python train.py --n_kv_head=1 --head_dim=128 --activation="swiglu" --norm_place="pre" --init="normal" --init_std_qkv=0.0401 --init_std_o=0.00818 --lr=0.000775 --train_tokens=853300000
MLP neurons of a small language model. Each row is named by its layer, matrix (down: output weights) and neuron, and shows model dimensions 362-457. Each number is 500 + 50 x the weight over its row's rms, rounded and kept within 0 to 999. Numbers have three digits each. A neuron's up and down rows have the sign that makes its largest values positive.
A block is one neuron, or neurons of one layer that tend to fire together. After each block is what it responds to, as a language model described it from the Wikipedia text at the highest values.

L7.down875:490571442514432660610555501541502536537442504492544549461506516528566437369555506490465536455539639511457504449574585497381501535480516476419493521516539608504476508418475468476480571421469429576471449572395507584475459549362580439479571422466560515532556509490477545485483515497448434505
L7.down1186:505425566499484509435553493498454533460508471443448532491517492473538493610533489483521581541537529475529504529505456534541506459455499518427456479476451553440528602523472518510488651512536482513392530581537475458591513554455556425477534469448464484473570464547435418482531433594504483450
L7.down1223:536416457456488506446512539518574473500480539467520415497462496439505508503483540614479578496542447577524551493486495522504387522562512440563544568452481439479579463463543501409462518442471523593418440494467535547485428516466452495546473369569530467440539469463491557561487462557475515594
L7.down1295:488495538484551513428503419412451490501545463569524513505467522426649536458480421504503523562521429536463480522481462511510572472464420407612484514520440454491547500400562578521467501477511489417478559520470507421486532528540459484443463510502554509439518496592545535441511593570415369535
L7.down1665:424506390499509487545540496457515586456480458516449531524396528545548403490544439544442461504495483530589393426572485530677486480488485482605469524503552513498495565512461435490556461435470449523504468413536450516614531447513449469453485472527474454549504502528499547456468676491460512509
L7.down2075:430341631454504525545519542451433478479387477506439530516481474468508554609595455509427429526623483569487504453458545449435524495489452469503518499509443560517498509641470536513391444456444502435531457455470470573485469520442523626420464465510550573442521498525465497443479494514450533523
L7.down2165:479502505459485469496489492521463574585478544460497436442563533439467464524504503520492484538428501554446521508389483523487547418508448531540481567521515471472460511408457612465530428629526436486488457573538470489444471524458511509448494564448613465517512491516493567372531457458507477441
L7.down2360:489472529479498492553504467499474441508485503609480509524540517463564522566425605445444486562459498442531508580534474488549491464568469570568418483428472488481506596462550464480479479439506544436531578497533562499549430466496542498442415513556503484488452507508443534559490515532502508604
Responds to: Possessive apostrophe

L9.down1477:455490495568490530561526401441590525455600423527465496597591381521496456528527563481457457592556462527560555574447502421488499476547538503378512487444491494559531522522489432452508456452499493387618554484478499493450515433469527509500483414456500509476523516492512480473454537478513489501
Responds to: Numeric cell spacers

L5.down51:441560474465494598567507485448545483462455534482368537459454499435476375574539409564533546428496439473497504486565477493477580495498500407415492509525590453387382533456525532526592491463478579363417618575477495506434549463520521435465575500444508485553498610558560393510484484453569564472
L5.down646:510460535576515558555467446551510467543449504566508572531439486489530536515528493505539490494494530457427469506585448370603510552483431388503541501468516533546532494433537500550444561454530495500478555559536448515546484474475507459439453450434541559552603549524556503460536515551531556530
L5.down821:417488512428526543403557480496443437499506524491507547511476499499549517396509495547483449498475413473461539535538409428495384489497587493444544542433512545497593445522515506519507420479467479496404518434439513525549485491506494574444515409504405482494467564507514486576547571519530500463
L5.down954:636452464520558475509530508476558444479382511542387494460540482512567423462476495547464611544554563493537515449532518510534602509497492544531516559410487505392448479495498518602498579512545580588557507460532468398563533508530566501486394476453463500498437497367555562523443526496469498454
L5.down1052:636491439556574552506471468457566486484435525512554543509476501471467556529524534464571491552542480515524553526470421451501652490512504547499521519514460499526422478504527395541511486415438615446581455496432560479430524525457492520524511573545599473483621541524509416494518477577603537539
L5.down1435:439525456456575523433503492414530448511499606516447487544448600572528463557468551584509543510398402487546542548464599443505566463544505508549525521555404461526459475511522396453550459519506532516494461413537565502474560474446571543517498433483569442456586589471600547432493513365470463442
L5.down1920:396475466561581509488469624342519527401526451498478499545487548481442517505487538401505501524503405449412512461548448477516385574469446492525461478445461495433540533582563438523515467524545523440509588479518463355437524556574464455568441550507501443481428520461585534504546548463501440487
L5.down2305:590507495453552586458592485498599496460462546479511472485433522406472518468564512521463429458469465488566543557540458446501567468423558464448452450483474546506442514498547637515426633476551590412467486520476465467480447554477546489504533471494518519450601576524578455426418494466467436440
Responds to: Word after "in" in prepositional phrases

L5.down538:429526406461591470542506481484468433489561459441524555423442511500612432572505467542551539509400431542415430468459509522445512548522442454586413431435546462529584529493433472481515591474429518520528524486544464519546532456484485452499427466489550540491465492492427530491509555445475465424
L5.down943:489493577517545507430509466447424456541485456524472471455543543451494502439476585533529551489508372542610525484505483457435423483473430377519448455440469529512527432499446534465448537512488441459561524465539497563509493516434482512427586389525595455562446451584495414522485488498400540493
L5.down960:545500548493511545572475487459452525467532526547394559505598483503585485531488568505435577496529525506483562503458492497483510515513508436493478404518522487500560481520471460461506415528601537447523474548486488492506424504491481483573458441456464449422454520524505440443546517477483443615
L5.down1065:575608497531485504526455469445538513610562499435516543470482572479550516441498503516495445490630492452448613544539503541484557522547431435558587558410577423438454476552446577519479418430552503540475491445606583504470474449509447418502399528479434582598377537421464522441494472533498494454
L5.down1319:526539480517540438455493476448435540467478519493527489550535394478493523442577365538438510484511515512479553390504565531484529495623565444439445538517544540574534530481477535528555474559490408504583508490552382523548573459446575420318468428424543502516525401537459425432451482547520486555
L5.down1427:508485567553584534424426406680487503543505536357540557518538513549469508430434603488491539575514470491411517518498463565489591458501521432472480560467585444556484428476521518526530606523540516589534577508553587532497514532465519564497535500521512431563499517482425552552438541501473487483
L5.down1820:498514525474504482521597562533512533480495514533454580457591516570482404465517427564525480457521494516476474487557493406441468454505445505540510472521477530508510527541534496504466543550517392506496491482437491480556511472542454510451456446486434396409463517576464497487583593517480489469
L5.down2200:523493544481420570535519486399503469478526503474493492539554500472551498487561463438512441510506423471500497522566501478431487486552418531462546458570515473470520598594484476451482516601498471445491516496532506533455547381487564461407551500567387521525441496493386607397595475470569513532
Responds to: Statistics table cells

L5.down436:577506417534592553450516494420398416529454467503454492564571541423497511429536473470455533543466489507543490469509524538437543537476424498597458486572576483514467539406492511451414558561490579431560537470464510601543586479415598513482488545531429513519516506507508472521464484505540452525
L5.down691:508515472444516455473464449490378552462445418512579536412476526437514522542379537522447488457442529549503506495534577468461527581476520533561554491585524709510477541567482512445517468546525467379422548472618471444511482477423515561630466539407446553490501369523391475492475571537513496561
L5.down863:546474508542539574412502493489641494389536489518529564479516564531496499449432533435509552393414519394493483499501538590526527508455529491552518537502480441527512513567614494548544472560559423456537478536451500510479641557599603534524508472517666461505419393485556529433577462543509499512
L5.down1300:564467474486561522536584561410538563517429541496565499506501458466525525493516495423548553427528563510496385471532571475509521542450505439500459424511486528455580477565360538507539468471452424477519534514582496507466439609359529481479446563456520508493476513487486573477416593498517519535
L5.down1347:556457449514385402485488534555482475567405522461484568474541503470508596413551509456607518512479554466479462500491448455457514503486573514554524529537537476621484625541467523398559402485544511542555406522530497540468562467584567502491483524468473483619506447472497491535479518483594486449
L5.down2086:593518429437513401554511529534377534468500439471488478485521520499483519593532515479469455470585578480559496554550443561435508584431481551466441556573535485514532530441443489447536494518572446474586488534548546585540565585511485425500401522540525560465395537450438542457485572558546438490
L5.down2236:520518381535513564491498539452530482514448568421468427484588606463610476520485499507476485429565529485572546519415550430548556464478489541435471454560411570528590472593463561536402542486566496448498545561480484475502610553540422495541409455465454521563429506487406457471415526428554474542
L5.down2333:506479507526406529544549462470449462483476500395548471436514515529437473473551501541508471492506496531549506446419508489489477461518562556634414491582499505455434441461501499366514415450490487527533502501480543594547512520552526480457472479548483512551446512469359499531473460646535532472
Responds to: Next-name-part start

L7.down265:550493539452583575504384447497612570473579528527576490445513505589492459444524398576475474432499546405581510524517480527517513533528538440502489403497497434408454527389607440494556483489509443434553417515474552457473543490450492525492454535480451527479490518520424495445477464514506495569
L7.down599:489481483448472470539614511545480553489453518553437530517537533494475609571398577618537451522506496453465482440493476558445578583482506450530535522505524541465523436495569464529558483492449489481458460443463506607566526456485526417470490550557527423483525501456463551525517524445567492406
L7.down713:491546474517399515534405447554472503576489523483423526459574458424516516429527468503456495629527463508516502479500512571499524485453487501521500501570453585595484537510509571429476536530495499403473488527589543527412536486477525502453459537479450445471377512505558443544558560541486523498
L7.down840:544531490502545440524602489495452461486515478498453439507553504490513420555491535545509544550523540546407510514445605459478509554520537467488458487476396567548435537525525523528466491457486574484479517507538515518464453441492507419431455358564401459437490575472470426478467518529534503540
L7.down1342:509443481493586579412579519418460482542419522474486526500551370515603471506531489514536484456611502540500520401506441497541511569537542478596487433546567454512578620456508509558458533468533538505608496513532563487512512568518529477367492541529499468488560558522506514505484551541529508459
L7.down1603:455554421512491528531446550439493475500437528395506407415474483478538422452549517492490484384585548461522495449568464477516509530506498504545550440455452507456498523575539463532502487433445486426526421514409519508490429428418469586590548498510475538482456508601427471517547457467521491534
L7.down2213:508479556445534441512559547527478505476468505453575452638521567437528447508509534515428499564478507486404479492490510513536472505518532530529543523434447510401428526587486425506464478534510485524530494503497445560454486528489525491569498415518577478546500419428533512535425529499533507450
L7.down2341:504513389535515488560542507547453454438477471486483522520504429612433489510527505638491424479497495533436462498513630397481463536430461437480420508441516552515492534492566451514483589522420514486543477510513488564552497444472392491560474542582408470485520495548384512467463520558559537517
Responds to: Table cell separators

L9.down513:463413456435541439520554366552416501514536479555530469454429541465560343561539384407417531477480504440501468512554433507442438613386517535508413469526452507487521458437542514507529471508459426544482522462584492371493454474455462428482563426471458507438484476391511481507495561470515549510
Responds to: Attributive adjectives after determiners

L5.down504:577439532488499491530436512487505487553489428555571477426553593447542433520471567596480441410511501466500614502477433566467500469615474529459457388564437485511551460564382554439499523478599471422537546497573552364514586537404547430551556447502435450529487622510533467397460395515456439465
L5.down972:533477361495485497482421441507533493511558524510452523526469502557527471520472459456553515488508546521514453582518506494611496518527370476511376455525519494523398436555450489516554512445578458559550497552549564472590476540574561488523468535550646415466526465491508493433498402425497547499
L5.down1106:502491541473487467479419602496367508518487452453554570500472590436406480515554560504661517410537526482414570406455429548485514508560468523452451450517496445486543502406374564437553544492425552438514576555545598495519498513478592521456473457517459500486515480503482526517435434491511541425
L5.down1313:512501474406456566490525383513499393520522499496457479506447436430551592481467443542575422446499577493514573529501419469489516465529536541474388411544514530434533514493470458505551546552507541445432445583533565535504455537475513440476475485493483403517595433498499516541438557527458513489
L5.down1643:568495492451530523584521492378446485489462418511468486484454478499420423465443487562523461357439543545514451447534509378534488569411533454508462486522434530458486594528451534532542574492577587523531503499382550505381491442448658545575449541478499556477537481484586556457458473517494416496
L5.down1747:461465588508633564507539431457486579494549463532493548548475473543481494511526512483515371537565484441534576461439586525471437492372477460470445524487562583547551502506438552579559515557465491485397505517546522524476520539416527509513586484457578508520439520512512549478418488508504496526
L5.down1945:538397557537365501521473533454556550405538490496509506394501482511409464461509460410546520540494530485639442469563514509454560486493514587566468530522486598497554560504482432522559432432420552458510516490474542445501562472461545549506475521490427487524434542583499583444574481595486481490
L5.down2125:476496513479462468456495370466488487570535488531528576525558537489547394509492508521497462538559589474405473554579510604451535458584439613593493567547429536471508542497456456500534514565434619545581523520528510470512485545429511535556485494550439490522508474522468597509477507497494461479
Responds to: Year decade digit

L5.down469:477440499497595579411512442516544441498514531491433458511482479569480478534486485476523511574474562572562424444468590509493479587507549537456521585480453486525456499616501518546494481455470457500452564572523525506438402441531506592532596482566458590505537409422443441539490471475501516457
L5.down672:510539454470532507483601513489506504577568479476581603445509452545557533554405499485406487572576536561436463462463598462445529540459622462446553526500451529604483492425582469482403538366529494528490420577518483462544478441531491548562488524501457469444470524503496535449491490461441545464
L5.down1078:490496550513448451489575523588544464508445515481562569488448460493507514507420521480553458530476521483478593543466451664514466496623543475470539452447508471473512538501560464527551548422396522585450547432524474593526548509450540477471589513518441399490450413510492438507497487462467513591
L5.down1082:536532464539572505472484405461569453512486452472551433470407511457515525509475571508504603517475488517456466482573511459429460438500541625459524447470473568466598481537570498434480599493485554506505527514549546439510394504482623629488548551531452553539521467553451473445498434477534407440
L5.down1095:524572435484514576538545465471449479519355571479544529612485369531574451469467475610555466471430443539507508448520503450608469534480492479508593506485491525482506517543449470520437590547478434549461507411520423499564468521478503375486504615536469463442431470574473522479543523462487548452
L5.down1152:546513502633478487569573485454512420544553457455470427478579461519538514518446501500420430533494529460507440464404526534403519453415412574515518430510479555465561525474541497488570468496486511477512489462453500501606505445421492517467508491439523536436529524510469465520441519563505589491
L5.down2314:480516478551480514544561569491520442564519518515569551567544626507574471514554529510520502517499507572444368456458471419413537399496538509544476504502508477458413376534563495483459600465518463450451480453488481469426530531515472488563496437555544489505534389531488520390533492620455536502
L5.down2335:553502524530499532512474489507415498472482551498488543597441437455408398431500527557428543622525534542420427494491499415429517392519510572424535522446430498489484440476356505426494552590442466564423545516532508526568464582443520569501458513440485460509465563509511505467484495426487445498
Responds to: Table headers and birth-date ends

L9.down615:473560480501530491466435591460506492545412482431554523475424448451540534497463426514375477479514563448497555572586566517451515462379441437437540577534472534490473462516561504546507544476522405557474438496487460518598446496532438511462590488566536582417573514557506451519522452484497508559
Responds to: Year and era expressions

L7.down233:557550544448593538446518453564529584587569517519410464503514490436565470494457463423438513502521548516594412645490597474549454557411452507498498465360501515577555514526503452574508462416556632480470495425500430490544613538478487506405381444470562542474458567510494492515500493574570497523
L7.down385:586539510423469447486544494559479437651524504504523478440476466528507461516545532593387451563456424329494429535528474566417507509589345506499489582494485412494417427519494485574532550465519542522576636434494577475519565433533432414505514462496483459567502481505513519515526430482488528500
L7.down411:590487507434529504501487491487436488453446486477435463457470450476448433509532487507496534560622488433553506524416467407513454649561480472628496581484517544534500380462591565618558470445464538463433556383506463580509557482463547514391491553497592434558519448490542490484619512449444459460
L7.down438:520492521433475569441540486441442428520511514468564559525514646474457486556451487489548473477585515564462579559499476508501509523488411498634515564522570525492472525501474565592454418499486532374529513489511526579512433541447460485493530423478542494602476468490557516494562535496502540555
L7.down639:570590543492449628521528379487532332455555508570500526479660525474554480594500431478437446517451572545560482466619515538419517575522456432491508456517551513438490541457500467453420491452453481491502516469509499556461534430523479453464506454537531492439446450483534500487445511456522504489
L7.down1032:503541541476457551493558448550582519493509462466535590506535473489427504448523525550453465495522562426542472475542419581534525497449511455460498597481490519504546527479440438573452498490511466589578466503575510516429409515492464516523543520619458502497400503456536485538490535550476471475
L7.down1146:557534499479502536573500506504467445487598452579497456473466446498477400466425563514436409485551508442496485491472423598396469531432504425518508480429490457507518467500455549647590482544469534521487456471500467488400515481468558468517498482537510516433447437385468490512593542417493499476
L7.down1828:414558607507525464533434462550570593466447440505485327514522467454568496547606496457468500498594504534544555525494503604413551463480544490497539552474531466466526547445572582560546468470482500492548527477595546499484541475526446535434450457510515436456499477456497455537485513413525406529
Responds to: Chinese name syllables

L7.down274:394524510497519431458484490562521455521475496497545561559508433496449488558599493438464419462511516534457532510517452458437490489504495458443422483525468472566514492412535599438484495463528455532432467566487497490431461464440499474518528492423473536416447454523448549563528535563572552436
L7.down430:542559515512474516531454581416514543578499454448590523534510543490442493472362563465491577532483444409465488463534506591523465437591503486548425489513578534450532354570478401569538510506486485530561551361449401514558518475446532539447541586490531583515483481579491527438426509466498446495
L7.down716:403514431444459422530541462467484476445525453579577493474460535532574476547526514483456521565511506577441467405442511505470523479479581577497504482515577537542558418517542537501515472584496565440508490532490542468518569550476526486521604433534517508513606515524424513515530540468504529529
L7.down747:590429524531560517434437521501528486498462546424496543470521548470396493515455434511497533430582612664536396454544524536602414473516466481477458543507496527493490489598491455515534583528441551461475482521458565545427451489588447468427537500487528533505530551558504546508506525532510506536
L7.down1356:523466560440507558557539535518514473534407428512621540483539493555493475564486494489454454414545565544528498479595470568534418607471434482509443545381504567520443413491538534476502525499431509479503556479552574488528466420410488445490499546446437530409530530444457594557416523511458561457
L7.down1451:542527396484584525516568516452475566501504489512605526498554544434485406493545528485617549623447431441571537477606441439591540444523456467482561471528512546482501544513479506595545467508495550356527555470474519546467573470457506494513610478542535431439509519440481570417483469515448423517
L7.down1727:445506554428454505494506375548553515508477502483511527541508453471464517479504493554471546466558458505502485492527518460477497464499503473481479466521458549499456557545540566512442412481409432498524551538475508465465580525489492512503539558505504469534384536466439592438454448446624578476
L7.down1858:530460460584541451528433507471497433625369560405537512504482547512479417517471495538592368495435469555526506528561471518609512577579520446549503476493432473546514501515524472554545544484446497519536510510537524468529502549549481499479490582519508546434476519563459581447506453603535438500
Responds to: Preposition-governing word endings

L7.down69:490521543464437560511471509438477580397467415542468408448489465487530434524507469417504522491509443472496499518500396455561474403544523456571432463489558482491436519445437506504513463507445426500457454487420519461447507543535524462543574481410548547449471454466553611434482407540497498489
L7.down961:481473556458511495456526517455518504519381393450502564537546535491470512523435478532511547408511470465441438496467424517525516432447504498528449569595511557453446573481488567517547502417551519480484460557499470481425441425498472496526547506506538576406525605575489432487515587401454497467
L7.down1307:459492564462543396494548534539463472481534515625402439485451438500524500488561522554480520481575579492444499489557538496548522434530547513411488552511512629473455533498482493446560468489427589529656491508550621490514598458509456444530598464422432480481404398452514533505553516506505579519
L7.down1377:488534535483476513474560571442574507464588524525475451517564506498482535492511530563442556513514475457462438516489491465472441457489515574480439450461507529470425543483465530437481454510551539563500544509487513461589482506487512492447451507527604511443499466488380465506445559649545495540
L7.down1487:528460462508587568498513458520473446536506551513533487562487546584581447440526543496505461484456493538469567474568555466404454517582507486450424446478547484561544597496519395464474534462469410534460530609528463463529503477513478511435567487451460568485619476397461554430481608602431537399
L7.down1646:478474546468477525503485558384465521520586505370506435518529488459386454549452498417517472369505499438410535492388490488459497433482436496526457459549554525453540574544465568470516562493484434475540518462591450504620519485513544507483465397538477436543580380471499480431451460421458531529
L7.down1927:525476574509515455509483495540396399525534483469485447399537555378444539437505503439541516527482517483502505463501493500437531511508429508372483449442467540503519438605447446606569613492504556548584620482564543491440544498512532510495507454500401579459441491503353466503442539549515483435
L7.down2329:540567544419546533582497542533558513471571558535570602582391484506548514547517450436454550397458521510560474524581501518417425474481557552535464500457507516393537424443513459432454432630481485447414503556478393496488552593468485546508508479479530494488514433405553589494563475458469582503
Responds to: Year decade digit

L9.down125:547500464573544456529524510486527464495649558489459459489508496510459464541522570465443517401416475556441571474491475482508445500527417581484499496462534425503400462531444558509490420591480514464496528544382482472432469542465473427502509426554510521567525504498531471517535426449516525534
Responds to: Name-internal hyphens and quotes

L9.down387:490422502460509463545449496422435564479603509549468477497383555524506533504564528523503421462542512554469577431477466571481569477518481504554485545559564544425478539489577582388519497511429496550593484453474537617490577586387507454486578422473450471392519466512537445494510414456499554551
Responds to: Negative contraction auxiliaries

L7.down469:523495535413501517401547508540533575443484522536514433496455521440443407500476513497525466483486430453403566474522473499460482446471559498466531514440485461493513492506483559487521556477436530502491380541392552499522507541464554454531494454459535399412494413487462487490526451466479530530
L7.down557:538488484411530543549518419459486519433372549528411498483551541471485495539492489552473473538522500505437431531587523429513522523513545483545525527495409492535504551547505582510488608509447457500489567488431550515544452471500487471563523523546454565491526487473549457451646567446516405512
L7.down789:480522428479520490472548477466511534492439588519566525531506520546448481516546461480558543508537511570498468465571481523478456495473523491556493468570400465425492531467498468544501568487495490443474570561475513516448433514595525440450511470458518409420538536520435475470489515407507518368
L7.down943:525500512511428540486472537448476543473551538502615569406491502519493491545487396423424473455391578480460481571482437547473411490518388601474552539458390538477486431453499556474544620479493568544498460445470650525528449566433498546489412639495466490518506423495439477536541477531416476391
L7.down1290:552467450509518509580541512485573560507513499449464443454481324567575471531397511482496518417424507481474482462484506594552538454537572505494578543518572501547348479400521510479481498530488509573465513484539547525456540458431562477480409416455494491571476404470490523482523470583588475520
L7.down1777:565490465423482465508577469515499481488432429481482590445483511552380485487450410565549529530484528550542523506476555450571484524393544513576417597516456598572530465442430599453415574460471553574550545438511505543480421513501489456579557484597469437539528504471429488456609545482472468495
L7.down1962:437527499474471517545575447435504597523488551520522520551490538512475514523596503478401519459514552439573472471426576487525450592496471449410651431479552561475534458469542527548425580534504499518567427540534541546537580514406488534510442475465499523424495538468559478476460485514590596514
L7.down2027:407425458459492507465539462501487451466574548492505473504565387564621511538523442459467544511422418459506398579520503500439508455554486519528546507479529531490461568498444459551522516466508450478440539527496500541498442487504483574500452568485473479478547562433538442427583476436468553453
Responds to: Purpose and intention nouns

L5.down238:555512496467527481448576484432511486538450574579563431491563430470472513453482522447519539470473439614519486470548497504487563525514562537561546427488523483494474570434525460470534522522481559411491497560442506447459484558459513507491506475435475479520406484583468567407468519544531431508
L5.down610:463462569491544506505562507514504492459456498530492480477447576560437370466531604577511468378469432569622572557434463511498533535473641493626417511442475530496541433511488512594480452521476608426446564398482517511493515524463521485518518533469571518495538496472539483412567483604514420526
L5.down731:526386450524536490409439447466549531592495504418484449430448501499416514484492450385534555484486511486489430513467473515543568457483523493556402543424523478549469506492478535508543467521531410578566433568570536512488439543467404513463440412507465559525409548503430542412437423581490471448
L5.down866:482494516493487534424476409443465411470486455510561594493422499512470399398512449414511517457491493530549483450560443438481478486520405523473482545497452490474527508485483522496547488454437603432483445530515502449483444525507515481572438505399468502571406500431479486538570499520450463441
L5.down1031:403419469547552541459432467440481534537502541531451554458537515482421517586491479531471489481416479496449464543503450507492562519531433490415540552575478442554441432460536484482479482525499451485538486577526583491453513494563463521489414470458497612553374471503448484491524493539590499568
L5.down1316:457429508512476404565448468422395502504482436489555477471455459620506536438479496479493559482472474488496357482571555512460579528604548452553440586447463551502451543508424509494562476511489539503522541590605547494396513430452467511446559508531478542559439529508409536600433500444436523562
L5.down1985:561610509469525525505506502550521529532490541475465440458471536398487450507460549525474529462539450585468479455542504497475566562491404475474503484450365480436511452529567537400503502539497486464490431402500530521410520485580504512538518585489486583458522474502423497454460479479496505527
L5.down2016:570557469463491457473421501440465479555435593430468458536464432444523570543489443423452599480447528487533590435531529523548570569504553433476516514439468437493533412530484417497538517544560481529451512562434428534450442497512489534401577481486466466509529564512475533455428544506479477508
Responds to: Mid-word verb fragments

L7.down231:549509467515496465566415458494513572445657514485493506518507523544518441425401509486417524504472432506466541479559427544386469568452464525472485490543544437550564501615429476526563510522445582469498501443548530502536608631540485515512469507470426365504473455457527506583522411418451420482
L7.down266:505575503489492456509460560558463519566428478382485548462425450569554484561425431416529411507489555485527547471547469511470581479581543435471539530477461483530489489572516602538476557494564535555560554488484463482580607562447541456561561506359475554395515547403513575391508494529458412496
L7.down1338:535472560341472490552558596478549537491568528552589518546563494508547487410482541451500552535579516419497561498507565576589509427536491515517493492450489440480484448447536508502476505505446477481469530436436566464520503469457452521518443511520486446418577448526487480552461495610523527509
L7.down1694:493414499528522593471587534555523593440502452412435579542590555536447475502624485482453518486500479477518435470468394491503504440565569529469496508465489459459553415493575413476452507557467474463484522507493546468509438550517529478492522516466580514503500537607517536469516450408487555566
L7.down1973:539594491401577503543408547476542529609589555488460511581476501516494621457527559535629524569551525478567462529578513552485438442473551501473516516666386513495461532564568437442439571489530409475472478533554446413528498527543546514457590479601503469486441477417536458384531516518496595501
L7.down2074:495554548463558491462475559472493511502600547614445568555493494411502461518411511490453575497473511399529446540493518619436494504444585527545525474482461481473454538585492553494557432562458518503520466551558455491471516499477549545455497567525426452461483546520467489483613509566524533459
L7.down2263:449435582523560404535535503434493563492554521495439536517513460495470508510457459448559575493437462504465506521493508634569507481541483527496622558493403388495507488542439559468517518494502468512488522468530501592575419461604401492528507509522484411545472483529462479455507523558430511574
L7.down2306:483566672453544496528492505537477486535474570522550479423480369502505564625465479527488478517567579533413495463479495532496451538459509532454491494469430517561411555555482473577539520490544497491445524533511425412461483541537581484519510436492525590393503502442350507526540460469553554482
Responds to: Table column headers for people

L5.down79:518564571507576524516533507588495523474462498560529470456492514394528475508496485508495548463482496549605479553599509487454554485528490551539495458462454573538525458501502545534499448461588518516558464517498490528364432493457530497553446490431549443510527536489464575525557523521483537404
L5.down166:508482528457566495489517509464506468425512599519463601587433518437548451534482499471480548541568534466391549476560508425562464514509552454621463446498530519495637461481555440527459595492568483613493510421515474465484466570432547485495403569575531503517508544607396489408514510533472436427
L5.down399:446562527571477451517569539477555548441432512578537606484503488486557504504440507520487485459495455532515533471615479490521578488474382488503552544498488529610522512546448531492451569551500483490471548497392575431502509515561502560621474401586497508583448443483450465508456500507471550416
L5.down744:447436502473521486592543462540579505526499473370516472538469625447570445465486527534519500455449467522451433441493471409492536418465435522487442513488533504526489505472547499535560567465421537510442512406490640542399476533477498554586541461503572461540380473489600514464561403444497500568
L5.down921:541583541527521546489492465495523519515580633531460617532504479558482476498491450497505545493430622515452574549558522479514634561461501471518533453538550520470543494481535535520508507471473492509487556482464499571520493476517532474566553528434555453445386447537625547431504510575477474571
L5.down1636:457446513430513524523532493534487573485532492480590524442450427529546549531471463476485499506526583493534564543536451523433442490518505488491496435482459507551479451571544592530520558565457538492542527433512526531500417506482497505527470533485476516504444484536473460452513432454519526480
L5.down1661:446526480539459465517486454402543571501482605487432540481513597461475480559549486535511503637497523548459532561467588536491411499537498521524542451501510495470517537453430541536393522580438527452487404536494572494574485462516515543452535461538559531472508548405494513470518518504576518486
L5.down2023:545446524508519501467522478580538526511460567508480471521510555487526525517544550518440512512585543435544548479485499528469498527469528519561527472497552540530492485580568546467559602602452445549569407505526490572617481568522566558529425519448531442573468405497553501528561479478453429466
Responds to: Head noun of determiner phrase